config = dict(
    n_layer=12,
    positions='learned',
    init_std_up=0.0248,
    final_lr_fraction=0.02,
    doc_mask=True,
)
MLP neurons of a small language model. Each row is named by its layer, matrix (up: input weights) and neuron, and shows model dimensions 0-191. Each number is 500 + 40 x the weight over its row's rms, rounded and kept within 0 to 999. Numbers have three digits each.
After each neuron's rows, "fires after" lists the tokens most often just before its 100 highest values on Wikipedia text that the model never trained on.

L5.up298:484543540559505572527477473481498493473538481463439548461475520579488459480457463512582520517533496493493512504513465484457547530527535528536472480494422527488483460500533455507535498545541447464498526425441578395542503554512508545540464556543548492515514582489484480484502528607470505520501464483489497505550516428531518474463513524507447601462466484544443472473502493447476545471496550438488450440474502433540536520480461445501448452468434512488478535539448459523444520556504527476570528533505491530574490550457477447514585545420473498538493530459473409579515529527505429460
fires after: " ", "0", " |", "3", "%", "}"

L9.up78:533486483417512440541514529496444500496535479510481532488493461469507498549531550501517583470491453442499507518437569435534569479519489474499496462519582468521500550412531500432427498446538517549569475497469431499493454506523551410526491566489480595562560498474529530526621497589456493558472492462453499429460487446459527517509482447544457468534541513520519548498499506486545489484500554545492497510496484476502496500548548478434479421530456496495468394511493487479420534480641489512500504507547517538542546499518479502515483442514473513561481491520520444513480483507463480558
fires after: ".", " h", " H", ".\n\n", "h", " St"

L5.up46:511506554517436513513509501521518455407533441462512480483559512461484514494498586508470514553476445512530467381523564484581442547498545559480471456487447449463457536511520543457475530407528577458488495530529511480517438562514475529513510505554500466529489484504505430547542483489499517520521506494421488449476470588528508580574427517520475484472504518468494466504601487539478475541455500606531537516565506506538545508474438472531438485547502494511475498547539464490492521442471485463410464516449501455490525562483493487502495550439491453482454443522559544534582548484455529488
fires after: "–", "201", "202", "199", "197", "200"

L7.up238:503547397545465472594471548515483554474460556495418516432512504510496520473505522529525487508515503552496552454523569494485549518582501547489422480539524466537492489429551402496472505509533522456532510537463549501493503487499445422497514434499552481526502432540453509484471514513468495439514500522440494540472483516474437519594598512430485487516431501485495559440510532512536548431435495507498517417539512498532473476568471492480503480523540535547493474484513482524520487476463500535535465492531536503545454531538615418500478451566519520566489495476423489456477516559524412543
fires after: " |", " the", " N", "N", " a", "."

L7.up301:429557537472496507527465554501542517512486503491411498451521462527488474533585488487494536484488460526526479516504518551491551474489515445447394458520498435518509546464464474471553524483487466455475463433521514508542554507482404532479510499392500473498486455500509380511533485557469425577453512537481553588492478513475472460566500581438499534471532558499544411479516503464515558546474458522585475521542588544424506530517536509551478482525475532489489489515526521487579478508553503529532491528502543506493438492501511505522530456522540548561518562458527545475494440469480407482
fires after: " the", "The", " The", " o", " near", " Y"

L5.up236:452498513567559485451489546496595538460467484524469492491538509537467527550515488475499533478543516568525505522484475535557513454504457452567406458453463562567448503522529500551514506497472511526395495504539488429483529498600456513556529507520526496539505470435515448485522404466500523545469569490546537501530524567454539488556548482491538505500578545501536567540535449488473462491489539431462463529475448517432528461510495497440480484519552469394441503504469419447511453488449522491485454470499536516437513491539568496521503469508528515476565470465485613470496438512520470463
fires after: ".", ","

L3.up141:418513568470491542468477539555564515424474446538500573405571549479479497424458500535499456522511506454509631504471464546501492500496528509455523465501477470475434485407527456433490481462463521523536484484479486457484521472468486545457495516472506600525461517531458491560588456473501526491500471464549524502526469477501567510509536527486528461466521493545512421544531497478452465461501463569552550481494550494518528508521483531548482488599520508493532485566510450499434445475455543524524508451531520455451546473484576477523504527609520445457458544545471492484522547465518458570
fires after: " |", ":", " G", "-", " comp", "|"

L9.up217:475505472527478457475509511520472618559492468489522463489479535511535483620529516497547477466521415535474454460547565443564466512490456478504574502491468489545464463455506515479528502469484565481479558497511522441601403515536517436482476537504509513499524511510529479510474497533539525512433504435486410439449505630475499555437526548537546509534521551499469490522557491511538423420500505481504512465515471503560565473478421477500523476543495450509510452501541536515465525545490489447503458499495511591478513549444432519470428475474546464495466488493490544559475566559508544489
fires after: "201", "oc", "202"

L3.up55:442485506491501491445570547434448575529554490503404548462527510499454525486530482530508443461552462531439571576580565444553545502535505533550479533542491510483491445483509411517545461544488499465512463472540526545510481533493502477555456515450516473501572513457475444493559439530442518466465506496465503478499526489449492554532518475516551494554541473543449489504526528466490469572536433447491479509554432500535567481546457548551465481507463480499478510564521433483462547498572509472538500516488500415488408525532409437461488579550544538468524494469444511481473497446453489538
fires after: " ", "201", "200"

L3.up331:479519556532544549446544554479502452443505451542505449431509573515471552494527511524521535427496415414463488521461421459449561504485491489535501558441473531522544534547510470533436513521453512487568537468402504429554509460543537521584514493453491459541542484497516477492545523473389551519540466441535533469478483482513491549500474482512492573489523556442445446595499486522569513428485503480541505506444495494505531485461500508519545484572483552448494494487490521489535492560510449422501513507552489437536437491458492518482518512448456473570533532524510491543496526534499392496
fires after: " |\n", ")", "0", "|---|---|\n", "4", "%"

L7.up20:462577523502498565510514500507526501518450552460500462484534520507416555491492403478535441523535551501501582531526517512480571497458483527480491494542509523535483527465465428464501434421441538527480537506639450496492553517540532503544489529502518396487601503453483534449518526441372529454517535455504562447522484513555429519450526517477478498434523489504500483497457492463457504533494500494509458532479467422489524555508555507465541570481558541504424522447491539434487523459450499514543467466490521524507525459464479435464543475490505537496536562528559525488522483491436523548
fires after: ".", ".\n\n", " \"", " ==\n", " |"

L5.up380:544521564466405490510469528472526522543470512414438473560502507525518475536552522484535505509496562495487459484566420515469531484517431514535474490488440469521489513499474426549490526444498554555542514506558429571510496533574494502489470557568487509548454487508478454567465511515489519509538437503483544449464563561478519543479412488470527523451416572546495543497451486475469479522474525498475512471506526373427491425511447496515466500506484522511504562554575526513537457510482519471529462469506507452448456527476518410561447520492520559460532446572554538573484499475451497515
fires after: " ", " the", "-"

L7.up54:443510570516528609536568501488509521495505499537524423514522581454469505464482465488449512439450496529455521472493520501460512490525435468460416472507452556461535525521472490505460486535469541538428515483548604505530473528523481553484491438483570527462428472468494487462533520487554468420500522487455540522464541465513499521429562506504523469590543517575532460500482472439439516485461491503438423442531500425491562530485452460455489550447538490527513520544419506522458489469461508484469599527514448515463506484527531575555544492495526545519593543471509518511525515477486424531
fires after: " (", " ex", " \"", ".", " Ex", " Ad"

L7.up182:570455512546528500508518532505505492510600406475481509472496488529504465471475471402532430437528541502502498514546424493532559520470507488517440507486490493499473506444502458537516524485571524549527497506419561459432463492499459523554433462495528434466476523512491511447554450539481520500605544412500476458543494494444540452533510524507477382483501509513518546513469482458518465452469509477532487456524509529510485508471539502446495471479475480484539437467557507563439487547495463455580449469578496502456585530540514538532494457451502541563524438555523464560573581534559495513
fires after: " was", " is", " be"

L5.up336:539450557564491590483438502464514564468447492539553454451480501576462458557523539468519401509476551493480516465492370522430518568467482521451528536532441520507545493484451472474527456568476474523486471531485569495423474556518520535500515494526493456488540450487571441438473467581443508488507515482488458469558502486510538555487528503513532528575572422468491505474537479482515451490535517531453517508477450482498459526489524391506535477453479473530470462471530536551470475517514529541559530496428506551538518543494443528527521472455474495526555512499409511477501427485563541535
fires after: ".\n\n", ")\n\n", "\n\n"

L2.up258:511520526493490479520470457486547460487481421514490547468500419543434472523459541487446600473537556540493509487484493540490493466504532396526520441442504553479439523480477475472542481485523434446515528538528541488501558520493507482540504467580575507556501489449558501560579398498551557556480469530450536559460485440497542500470565510492486507465506479490431401459521488459499480569526584482486458475471527464544496544434483486429519481560548444460547497456460501492483502531451555561534507540544559564479453448542509515564538452508515441509532457478513526551504472510534495462
fires after: ".", "-", " =\n\n", ".\n\n", " |"

L3.up349:494524453511533535540515533489552474441524438397429530470526454486508478592468437501508531465485474420410520548541422492458553525516520452495525488502475460560486479499501494530516507504506563503456502508498531533438528474436459407456492501504470591570469506478512479533435494469511456508512510504548557483472567507517505481483561493527558486567524507432471508509468514525504523518517524524475546443449520517480535464536518526572434454489477497503448448527478487531571542470487530560542529430545483464503515404510446583552438480418444550573438427511491517561523478490534495528
fires after: ".", ",", " the", " However"

L9.up341:482508448456451455473415475583462535422521515441528539519438596497558449561494482453535550491513486535427470457452450479553484544559492532407521537486532498483474547458563477477522463511468562545507437468468554488508469440555628535457476430584451528528523492448454551551568526511488558488475501520512547499506609454526500459558525452520550490566524530480503482502502533523483487446489535519500464506491546468459514501478501497489477476469448487474492536526507513463518481411540509405458528503525528507470527515532473514522471541544547527507446507499447508508478561504477426476
fires after: " N", " St", " T", " inst", " int", " ex"

L3.up21:486499530479497441488532520487435520470522518526471467494513455491377494466474458501475504477507519547492471572458499482477517586505593489488581474525552513515596422542524521518487484478465524554487562487505451463493508484554467485408417493509559521497524466541486527521526476440424473571513486527445544496497494315523471518511499474521522485421524476504544492442526488468512558476511517442587505491506454489555432570501547580500508541530467565497514483526461506488456483481500552517507522453528498485476557475548521452485588491554506499527498532495533528531509444453456480449
fires after: " (", ".\n\n", " \"", "===", "\n\n"

L2.up177:464461556491517508460470588462457539461512505507440410422491512552590521503576533472491536498496497526482509422543502511494476567546554440455500512581518500472503494536499530483530475532504517530479535481430517504540466506532506521547514552514517444451488458538542465519613605526481492455508446490509514458570504542532583422437484446528493567510507541455478462505515523422453536427472482553531417452520505511560454513480540480395480449525515533508525451448461452467467502448473472453565545510491541506467505579459467510521457544528487494542531489472514532474501510464555502515
fires after: "-", " |", " A", " |\n", "|", " was"

L7.up42:494520488501511538508526597491495486500494529505501504451470532579491454489459486515457531565466529485555545522570495421529433515512477495571553435499474465484525484468556546482543555452507513492483530424553441515578450487488470422489448488492479468548428551521496493481506470514458446493502548472481536478482551537394612572520530446457509464580500487582510556480428490468488464536430512485518501516561510426492456502506450599592428479507540528468511465517456472541469581499528543511514494532477429490568502544538495474529476533507506485508487518533519492544443499463440490469
fires after: " ", " (", " dis"

L5.up227:522516519536517568474512543497443500470454533513549545508517467509543437489468495448449468496517466443434463544516469492477518534534543510498444523446451472503576415495558508463520469491432504482480463498540480502513471543555582488480489449467495523525522498567547464551455496381450502497575517468489577526452528494461507616468510507475545505524493435508532461447433485498499535475541516477501428488483545501498463543506566453558457546512463542544470562567500528560536461521461535502521484542508427558489486461550515515482522483570462514485466539466432601551517544427466427451
fires after: " (", " \"", " pre", ".\n\n", "\n\n"

L2.up380:372495527512528516451495527517481506494462494476504523463499513479493464518603526484531499453577481513471512469448556431484548522546425517437489503514516536444517453475467416462452538551546530583500518511454524416514500552497499531503547456475466474610564462428530453537507472552460538498540534553470506526442510518427594435461561481536475569521534462516521499493494446482487486471537564525530505479468576486477557506467547462468473550529490532465529519537539475507441550467494460508557503525508501509472511509503484482453514569499392452511474509414517476462531445472541559481
fires after: ".\n\n", "\n\n", " |\n\n", ")\n\n"

L5.up76:485558528615492497544520566468485543440567492500509429484548522563495485452507517436531576532596456538520490478543465545464470589567419492466444494538480527482463520551527431552477455436561501513499517465437498550527519516469505491550463483452477371493410471446523463499483505514475512557506519517478519484441509490478526524409527518489613505488518478462468492571491483496512512475519552469476545514531495554468538449545491477444494405516545503504490471536467485510491534510533456493487541509505479509445511551523469511539450491471471448433536467449434511554472527550546489513
fires after: ".", ".\n\n", " was"

L7.up202:475588514464526550572511517531440540527522487460462549500652585505454515549500450500489534447482537484496547492552487442484516433521415494471496500528545512545474515472524481534486444502481517533546552555543490497518457485465575512548449500500485476489470486467506522465486512534479530513542437467490524469453469540533516472613494434465498522496550490470494610446469426556522489442472541529458516436466462446503450504489530466481502471460493512558460540452527520456502578440496428475517489533555522444530464537460489438454446538532500511506596521528471499498553549465515443463
fires after: " st", " St", " them"

L5.up360:476478519477516551540593553543454445517453560478426484469499503545487489565558499441488486519508506491514488411515505441542480565530496428509531480481475532539494534533515506523466498423534498496454568557512482477569514435544436494485481538522612488499553489481514473509445512421432494550484498469522473490465468414525468499515484480485479493432530472547520463442465433544559533453509453541495495434455483440528421507522522499517485430440528500433564547496488486576490478530457488496435549486476507513519487510556571458478534546519548535509472509528487517570548450584584481560
fires after: " (", " \"", "-", "("

L7.up118:487547538512469496543529572517602484397490505584458397504491588504495527503547474447450459485456498407538482496560491477489507543572426567542489469496491503475558524479536477489442501446486489428436466527487482530539513500528469527483464431520529519584437488504470549567553511510419503414481518468532489519469491532494571511516521446537532521407483544505518536509513470488483492469480497469500498468540498496494509501437451560516475489490473498518504500486560473459444506493424499578484495561563544486448600518546488511512474515518542468510527460499398535534541508477448515565
fires after: " m", "M", " M", " W", "-M", " L"

L5.up51:537562495540506465495471549574440486515498483509528523483512543506568489495484479493485474459506578504492485451480456500476496583581485490553487485428484480568496482498464464458495480478491534520481518542402507449524582478484435456468504464450587492550503498526492512439608541437383564433522537431413527518467499467540497522538430510527539485511516462477513501571552499549495557479465449523476430531548573526456457517523451541510543423509541489416468547477539489556449532508511451545459482545501574477528513489497469537460521538507436537466469484504451494506499532560523483495
fires after: " f", " ad", " D", " F", "I", "-"

L7.up239:537551575518508402572483502470475527460488458431500598563552505525489545494524453457502499489448449538539536490560543495411513574470461540563547472508561503481523474540479442478506468484398536455530465449523536448514485456507525482495532456439445532582503525483521479516485534546469548556539498527438512481450431438444532535549519519476528525540516468503451567455484489496499462472503434475462464466451541475516463538519491485503556436456532513496415567525458531488455545492520517482478508496481546558519494513532406462457501494542520486573589525496491508533568483506484436452
fires after: " b", " B", "B", " O", "b", " st"

L3.up202:545483531464477530493488499449494471507485459446481448461501537584525496539511486517544520542510427439531511466488429502545513499461482522438474572448447531447516611473442541497512547489479471485435513429435488439520494535538545447564561480481541465414425529476503474527497458558485480484490443483465553533561510462514556547464527565438560506431510517497533471579571553489480499488435534487503525480531548554524495434561521463470504477502461474451449497505525517544445605525555452454536560470508536525498491419505519505474494470541496459555536539541490540494499575566511485501
fires after: " ", "0", "2", " A", "1", "4"

L7.up344:481429568477521512489458556435514514511433501490492456640477494583443545486512504470438504552415577577513481532507503488535499452500483526484525526521486437461482486520457476532547585493446522498524492529458515555561465515524516508425499523535504490518529458502454478473494477471367466548506539499518458471459446501519491595515549520483499551523460555453493476503452586465495497484471553523445550498494524476522501472486521515527475464402426504507437512476524448484437530519526514547464506499494564496542479545461458548493561456453486549500603452525458538454550524492506500456
fires after: " the", " p", " c", "op", " Mar"

L2.up269:510466455514464530486463569491497530509505432428556520459506453431506524512553476454470574441597490507538482480459509483510533549500546510483547509477457492574466532613442516488549542472563489596427481496524513477415486475489535528469477478497478541498502574501495495520526465509476516461534438470425483534445480481540487499455561539475501492489503415401552425549503470464507498446498501469422468534444503486582497505533534486508518497530439455501490415469483430496522492522541527522449457510602484535535514562536445514498505516481513584538537505525479535510492509486596550502
fires after: ",", " as", " the", " of"

L3.up358:476489530533436477487472471488504504463519488397532522462493569567485401562540490534547510398446434485531513491577471468464476506487547567494458496422441443530509559502524508456501465488565475500452505519559479564506516468518492526543499542463497535482552596541537503499513486485469513461428476492455584554475516528553493504478554449522515512424482586540448580482549499502437521437548525476471511505482514482483437448507573447494489476552484504525531526492495456511481434480533529511530489519444473523508454568450406482520484471533530516546510492477595483569456484475466482554
fires after: " ", " ("

L9.up369:512505462494458470497459479528458482473535609502446498508483567543499495507507494550544431480493497440517492478488445460522531486467493545603462462543499495475449485454519482493548421493475551569530529464512541508490544431538515534459499456469589529557498539501524485453459491484479491425458437508444485463539475380468468523460521496470514490515459485505465430512450496483549524554530455446518488426574529506476548539560507520554495455506514566545466510529550481522536480471498485511487534564479456486463467498585516481479426529592553489549488457489411568579481536483594530469
fires after: " ", " to", " not"

L5.up16:526461554454386481470504544480541545545504463486483437555504584527492454502508470491435433476475478470491506467494470494448534528528500512477468483437533479483514533535478548455424436507480524540491472540502492457518524512534480540560501455452496542526525513459466488529530421445538426431558548486489530508525434501505486533521491525491504457540464506566447485667489465502514551481488544520522465560432500576448500479469487456540476537497438503565545518459518504478462497474512521454538538613553449514429446502521466494592520491544479497522500567517507553507558516475506433547
fires after: " |", ".", "|", ":"

L3.up93:592517494559431540512500475479580572499561521509556458497442531567450502496532490521486551464526450451543471439468472486475504479496521486492463553454495500439540516459535512494540523506491472492405448573463491504538487464522489481526445514551446488521604476546548460510502493465464541497503510533517542489470456423505505504418483423418531537464515509554512538553555502503532477496486521566563522538499473554533507432516533455505447442549488550538496545495470533520464467459496474451558546472497566541456470436479507498510541466532495480543426580518446466537497367465480471461
fires after: "\n", "0", "3", "2", " Label", " date"

L7.up330:505490507462533504463486565492474580556428463528571452492481513384501513498516460535515536485522431502455499537556503490457551489479489464521483479464513524583504517425548452547486502464472532499564548551494541529542496508590455520494480447545531466458489377491545573505511493520500567472567536582481547510437486509503525501465503483511534477552451502546469436481483499465485600490487499461471489455558478431455453494449536523465470431521513538511519458521476390523477528456534471481553453492492513493460466518479581490566511457475504435545498412516527502529460559559489463505
fires after: " (", "F", "-", ".\n\n", " \""

L2.up279:477524512498436473536476542527515513518535509449526487516488510502420404456452522493494517521474517539512482445518481546422400565546486557555472526483424496547537549549508483445567501475514465512425458430517497525513531520542564517539522526546509501536502448570393519526522526521533489453559565531480523562500541474458484458440503544507487484481558501407508503467545488467496560512532515466496543466523446544442475495534518519497498460498422517471491543470534407519545459542457456515506391463541494528527512503466604506406445471441493526518518521557476520475554484536445486520
fires after: ".\n\n", " the", " and", "\n\n", " South", ":"

L5.up233:526460467504517526552499552548456453540565487477519579496467543448473498475531558517480432400443506517449484549517459561447476508480439499464459516489439490505489528520539554543520450495475495475498509458478540555445567533507529522530544509509488451503509549469428522467474430514506479449520462535553488564519485536421521515475507503491490482458555495604421542532461478493529521508553505468487451505413466611502379434551573547526514524534548495497493458486504540482479450532547413551433484511479537439503564504522520543535524466507493514508551452495465500446531522506568482450
fires after: " ", " on", " J", "_{", " with", " released"

L3.up130:504527517522518430534478516526512489455559468521448461447468500483495432476439490553565453476418464498414458488544456509457453518524424528528503464505478498510503514493488471536524465513521458482553561501540469567493519514536475468489457534524584488499522556506553528479511463508505522401501401430463470498498506527542624523503568552533510490547499565538510502589502520454504555449520517528477522431603545556437432519509529500493495495566524495457558563507462470513504501442414424454503518553477500515429477455492509519492482465497494530505461394521502541504488543555491525456
fires after: " ", " |\n\n", "\n", " (", "===\n\n"

L5.up23:375568485538378506510524531464484473507482502476462475554562505485465500482529561466487473569517512545485495478534562533468516458501448515483534478532461466504515542511469474497498507476486475520454511512444471541540446508499500414537483507421620472488483533502429517575525488517476519508495545468449474423445526448494518566500505509452426475541457499495558514530475585526529499477546480496521484440544461575540529540435439499501485547470474534480500510513573416519456434474533494480475407566573532468531460481480500516500481490514480538462547491560514594520577562522511512515
fires after: " the", " a", " an", "The", " The"

L3.up287:451488511504585559448523516532544466521486470504464548472518600573459361562488500488457540495471487511443469501549537480475563500495523522467520502517512487535603483478477445498452524480495485490483532551512474517492529365486502541563518530502487509556487533488479428502499500473508485499591454488516484434485478499532490460415485452466486473464496524501521507473475475517464481436446541488517470505468494554462525441497579491469511577563483567415477551544508507488400509465471485520513527507505481548510461541528534590482551554529473430576518530430564519441528459477509498518
fires after: ".\n\n", " |\n\n"

L5.up339:517514518486483538509496465530471479441465493531462498473496538514551504414496519427534501470496584517493556538518533581442437551528470536554488515485489468431449474463540415519437452467469505430490512444539528477416539466511520570523469575516491536515477461579492538520483539518468480470507532470445532460491445546441442556470472527555496470525431557483451542521478472570433536545492491514464438524470514513537434518530521438546545487575520500513537524499546493501627481482408554469475506484522507477446469480476499511455530525509578518566525518516524532513518525607443515482
fires after: "–", "-", " d", " ", "p", " exp"

L7.up76:464518483488523456511427449538520462481443458460494510542517515566436512550519451480554530542530495568574485500457502470531527527474539500544462456473520530509488453419571496484525515451439501448530536493438518506559472557470465468529447516549539519533511523567445526483467465483535555618475480446541504505492534557440474478533516449514476457427516515449480522537452495485505484504493536457564450517521468487546473617512477473536481419419484507474507497492478561469572513487484478482563479459480523527573494443505561529423480406515532497466526585500513555601483448503496514508
fires after: " was", " is", " be", " he", " ab"

L2.up88:460484425613523553461538476479474505542499496357450478507517527521505465534539584443518435522458504476455483574475452500551480456485524468449408563450420512573495577436539495438544480449517476484508476502480444479459500444521530501546431493511476484553475519548491440570491468516488579503525557506472545549452552519537542508467485488451542506508484510508433549547518471520450462491528512500490509545526461432467504493545556496446501576499511501534526554548494550486446465504476515433536499489548499500490479480498502450425509548478534566566522488527491517420475508520509502558
fires after: ".\n\n", " |\n\n"

L3.up300:497507464451509485458531550456435508463519402547492566495484456540492535486433505561521521511483499501518537518501489550454442458486474587512437547448480536501536461518495553516552504520561483531497573512544560507487455511481563481529519552552490483525496516350533470472484418589480432482491416493515480556527493461485535477516518458465488551582535524565483458463462492472472487454467517470442513535544459456519566494499566460533489449462525541464448556531521446471541485521429564497476496501471494474570495479518450461493427570488466554584450551521503527522459488490453492523
fires after: " ", "D", ".", " ("

L5.up151:564497516501523541516458486448550505475451448459505495549491452481472504532543499552492474494454483514543487508557532494471525451545451357441530468413518510475538494559491480512495503470556502491482459518483543522493485533474529486507483462512482472540430559506481491467561491471427451499509480471571474496509518530528525532458488420572398458486532551497545576514514511490570492558465480624462591532554565520517473487474563474417522496457435520542492477492449412486453539465557471572559453494498538459512499549465468532545556519442436465544509514466544489511535484505508471491
fires after: " h", " w", " H", " sc", " sp", "H"

L9.up104:591494537478476578518449425509473565486543433531535427558545570575504491518522497502527484446513431583427566498543513523552541470522446577556472527510543522486434490492469499503463493459487475443547557475516490518560481525480477488530473548529487517518477497463535554516493496527461459435492563532481503410550501469576493549503510476522436441587505428474518546533472442475418500579494484464458513539530533545486564510486466553484561519534460443521480556484484508448481448441519482494505515507525496474456458505475599475515384482511502457512488471477502507523445490498517485461
fires after: " ", " Website", "–", "|"

L7.up176:552481533472516482468443521568463434490501604543452440517486449480539556510413482466484487516464525546544485464476510419516520460562545433499513414475508483419429461558537513514464503434540553533456525503544551479488584554497542501449497475499537539488530472487545484457570505430594501526500522490488548471448508481479522505491486434522507514445500463440461518481500515469502590518484507519557519486563480530495542536506512514508498410496509567452512521434521483529483466458563549514525446437413569517572465449486502505478534457513515559464520556510471563465486437510484499439
fires after: " as", " was", " is", " became", " d", " s"

L9.up266:570536509540484514541542470517419423477476504509523566521481476518509513498545507501472484465584541474553556537530487490449547483473480491615525456503471479477489480476561491487523450501515505449572481479511476479491516462580486538529545496482495468440533503448503462419531390487443550468492500460522519534517476436450522480445521446518462485583519544461445400528472554478555566553533561452528420446509476533489527540506500492526506560422475531547487477502500523522537538548519429432484514524501553461601458446493462493451500491487527530464583504471514540482539557426518503499
fires after: " ", ".", "On", "As", " on"

L7.up91:457464510587470471480436518504478512476553496451497493527534538522476459476523548441511548520539503472469451497534552483528597474538486431555536480487501515496436464506537516497420465401489504553560522531426504457487478480421531488445497512537452513500589553469500456482529489447504475465453491506532503514440519450509638555560494494541502504481452490514472498515554472502502480507481540502471543490474544525458473463508512569568481535480435512422558496415458515556547446499532554472525506461521502574550601508545434571486450528437462443500526452540486510534522511548477467474
fires after: " was", " were", " is", " are", " influ", "iv"

L3.up237:536519435539519469438444527555456554516568434555479447496523576496502426451563514589518503469521417432455461475478463555522492518518504464547476518415432474500578471498495492453531505562548477498420472514562540443512486497497484497498501607555540575555497575470472499434473483531479512477521494475494475550419475495503540523534439510556576524492495491562517493475544522440535557436448516498482481512503479529509465507497416488477479433538466535532539498491534512527496451500471541486460499504513509481469496460521453502542525516488420583579418492500510504489536475581459495491
fires after: " ", " (", " |", "1"

L7.up219:421517535519469423477506503508494501502508447458530485484594464440519481567614494514534459415497479491501507531509471491484497462554507487517469547401464457493442447567493496531515511541477468517572469553421480464484493548466593478466468492497557518473469477471469505577544491461489521539500478445445466545518543582471573571503512515474488541547530528597483482471437436516537463418492510526481465486456528483549506526531486543570428510524512489533538562469478484451536537463544575488470434526430508504541534531494477474507477518562552541522464466447474506492593490462509506472
fires after: " s", " c", " or", "us", " S", "oc"

L2.up381:503486532633564452478452552502511526443427454521511489569506558529396508529547517488562560463493421532523533509463510470580543508465495460488544532532513441503442498462564514476528490510459537488459497469414458500494517423505438496509432436506530482492510485588480485506536504514463522580525484550487497474455437493541531510471524538526528524484512501529443480571487492527529475473502499521507486515531507467460549460510515425479516461471477562449461535609437524573540479484523470447526507552527431528493503424489495508530477471481496548485596489466441470496575578510466467530
fires after: ".", ".\n\n", "-", " ==\n"

L5.up45:504520509533501467496514519531457582507502511520398581525510441458490500521535483443502546523576529563491498511475482486547574467495461421458478546510533471513405428530511390469581501542464554468468469488487493467464475535544487527507521477486473498530538510479561528571500549475501504487496416479465559509473530412506463499504499607415518455455447498478500556515513600496479528526476487482433475492535590500517539526455493502529470510517561471479476412456547458555484500530485515505536513538516550558499453460451480462513433435517535514455460532549440474542540496502535479563
fires after: " the", " c", " p", "==", " comp", " The"

L7.up105:476506520433524475503554451487566540519555465448450475526545415448404500463525494441500488513503561471536503522500500436522481536501510487507450527510587477463440512499527516468417481492518487513444493517458466508515560478488613470542451545474539513576457500495542552463522500530450463495480517484495471407463486510496486545464521454548426534517515447513539557549446414441441472494501563496545499581503538507525486555488561519501459436491484538505539525448516433596453431460479435525431518482523580484542522498538584506504556479551505489515475527532491505490533489539426508525
fires after: " l", " re", " m", " L", " sp"

L9.up287:537546528443520499535527500545509569510519487502512523524533568426447573525509558419543457566477422536499529536593509467479534476503460483446485519495579521496541513489512477487422475487499548440558507465451493490480569549484537506524514484482504464591478487449537485443564428489457490479516417448522461560449506464534558545474497426581510533502528532436469500543474494541510510539464474472513486548459543548464481457440447488532414491424457485510540527502514524551437488549580474546525445474518456490459521456497532562484480513495448445457511461549478468567509536564469505462
fires after: " R", " F", " S", " a", " J", " f"

L5.up270:461517528535562465509438495590565501465436475437568491472465503525495526442536505450506510526568477537460497490481556488477496462509532492522491481513532499522515500461508489512532464466471509535499510509531498458519486514492481536539479471612496534517556469536486474478493558374392539559549554461450502473524524530565504479534546417499549453428463508596531589507480504522471482441407472541436493492469518522496499543471484505478502444519452505447495440514507510515508524508428521494536485527459574391518527538469489486474481576502507492525486480526567494573535399428490491561
fires after: " was", " were", " is", " went", " con"

L9.up95:544536474523544533516469517519518507446487474452526503450436519420518515476534483480521561424521583481466531576514441446505468583514459521495460504430485505467433448435512487475530500528532460574557527474484540443430557518472544531533540508551489499491565487493483513551503508505443517419483497486396503460480545524483552600515551547548534497515470536470473548522465529518430530508538517543432426495470500500509485525503480476509498536414464533483540502391484597427514483498485608432498506492502484441499497499485542525487468455535559519467483557495521459457548493546503556480
fires after: "3", " c", "c", "er", "oc"